Weights of a small transformer language model.
Size: width 192, 2 heads of 96, vocabulary 2048.
Architecture: LayerNorm before each block, rotary positions, biases, untied embeddings, attention and MLP in parallel, capped logits.
Training: 438M tokens, 6688 steps.
MLP neurons of a small language model. Each row is named by its layer, matrix (up: input weights; down: output weights) and neuron, and shows model dimensions 64-159. Each number is 128 + 24 x the weight over its row's rms, rounded and kept within 0 to 255. Numbers have three digits each.
After each neuron's rows, "fires before" lists the tokens most often just after its 100 highest values on Wikipedia text that the model never trained on; "fires in" lists the words (lower case) most often at its 100 highest values on Wikipedia text that the model never trained on.

L13.up202:131114118076175128138125164109146134138165154132149104136088122141194107133147169116145137105088156098146134160133119112162106123097138091128103182129138133094147133119121125121123135121193119119176157130134112097086113119132117121099106152150090145149069118156146158120125140159195146114
L13.down202:113131084142145131136155136079134142145145144196125085142096119159110133128110144106098148130124118119135135133071124126147132148154170084106152150154072129147131140137153171074115161146136115112112133159145110136139115109143173141139100153116140105139148086151104153135131090137170114133
fires before: " the", "low", "n", "k"
fires in: "of", "following", "despite"

L18.up432:158161121142172142111121150083143156135136098118120115141149178091120109167102144157146116146117153125092170141117139114163092103126164120089099093123129108108111077131141116107091162136141137158139117111148157116136135172127154108138133107091130173109149149148095121103146181125121140115
L18.down432:089130155161113099121096112132149168126124140119142078145117071110096093092139140113124135129091149126161130127117106075118141155101157144148116145186130103151138163111098129162149133104156150135172110120142114127182125139116128151131149135146140120127171191131103109116167103137161174146
fires before: " was", " is", " ", " has", "s"
fires in: "it", "its"

L2.up337:100154110107170141136081115117145082088142153119135136110171112129138142134097142090137121138118151127074133091101136133140134106141144121101143125165111157177129131125117157132115121146140100138126119113102114116152075158136134119130142170134098136125161163144103098149151129131117113191
L2.down337:117140116135156134104152133127082155115134171150097161135158127145099117103106101081149110112141180103095095104114163101108135095090141122093127111143106118154142147146104101118150135117112149137109137139108093112115106185094128126106171154122142140150152146136136141106144120145120101105
fires before: " |", "%", " m", "00"
fires in: "8", "5", "6", "7", "4", "9"

L15.up133:110133106137120112141110129100129135145145131191102064121155189101165114146155132124165119167131089172130127055136114108115154132137073131157128148132098135094117101193117112125100123179147128077163121119132114116121111127119122119149118161132107114094138129138164135114155124121098109137
L15.down133:082123076139126177164127126092100131145177141171107126151084104135184142122174115136141110111136136133092140134135145126151114127107095138090121157119102152172122114117116137069122082128104145112144171160117162133162126103129137163100120163099159102105110094113143136166151122132165134076
fires before: " the", " which", "ten"
fires in: "of", "often"

L15.up648:162110119103138123124152102136143135117170118137160094099109171113107126140138144099106098158198131127143131098156173100176115125148134107164092125118144153130168067101115142127113154117120124131174103151127122149129115098129157121103107122124129143132116159135187110151099110115157150083
L15.down648:130114131151150103078126089114124129093108138124097132123145137124202147131112126141141130173177122150145157089133138148152108105117102064196125083145105100166137102117147084123137136142128123115155096126150104134157111113077131113152159112138125147151100112094131174130111103100125118111
fires before: " the", " his", " which", ",", ")."
fires in: "of"

L15.up738:089161085121149121128098168153131132146127139135161113103138145122157134083140169162154093122136063146120135096091107132104139133095160150140105126103137121101120126101150138139132130082116112108092118118108114125186102142104158068132130140129131147101117120115155120143093139148133134127
L15.down738:158126130142169163185159142109081152163104136135157094134114123115101125138157044076163110107155122103128103145136130099102116113151121139116133113157139130131143164132112139117136152129110115106096114130187095079127124127121149110143151130106133129123153139160121138122169118140124108115
fires before: " the", ".", "–0", " appear"
fires in: "0", "of", "no"

L6.up207:134108134143176139140141101135135143157139121156142082136105125065138120090115127124118102156133122137134153105125161116143140123099118081156157134122117107145179121134109131063099118110138082081110144136120093130097186124119141118172145124108130143160143119185081116109148164127149124141
L6.down207:104135142163164136141113093118135115166155086110111121112109099123112136151123124088099130171157133154175135129120150126161125157141183088074100129132119121145107130122119124121136180154109129148119100176117085113109114118149138133131164121150145112170139134130117102063129165128137149171
fires before: "er", "ute", "u", "ative", "ed", "it"
fires in: "composer", "present", "institute", "representatives", "presented", "constitution"

L12.up232:102134137108114158064165118127092135166141130149156108119120094135087178148121081162166108104116118117109145198170136124159108130084125103160143151092101114109118119095160134132158176127123090149131185094147125137129104117114180115179114117130138118126125099091151150115119124104107138147
L12.down232:124080062102099130122122137141128135134153155156137124127110154138119161134114139124194168150130130153118122069133184138111133114142166160115138170149116145074107099132130106105117084169148100100162146118139076091130131121104153134141132135099141144091147194122086114115136128127129118121
fires before: " the", "gh", "th", " his"
fires in: "of", "daughter", "milwaukee", "daughters"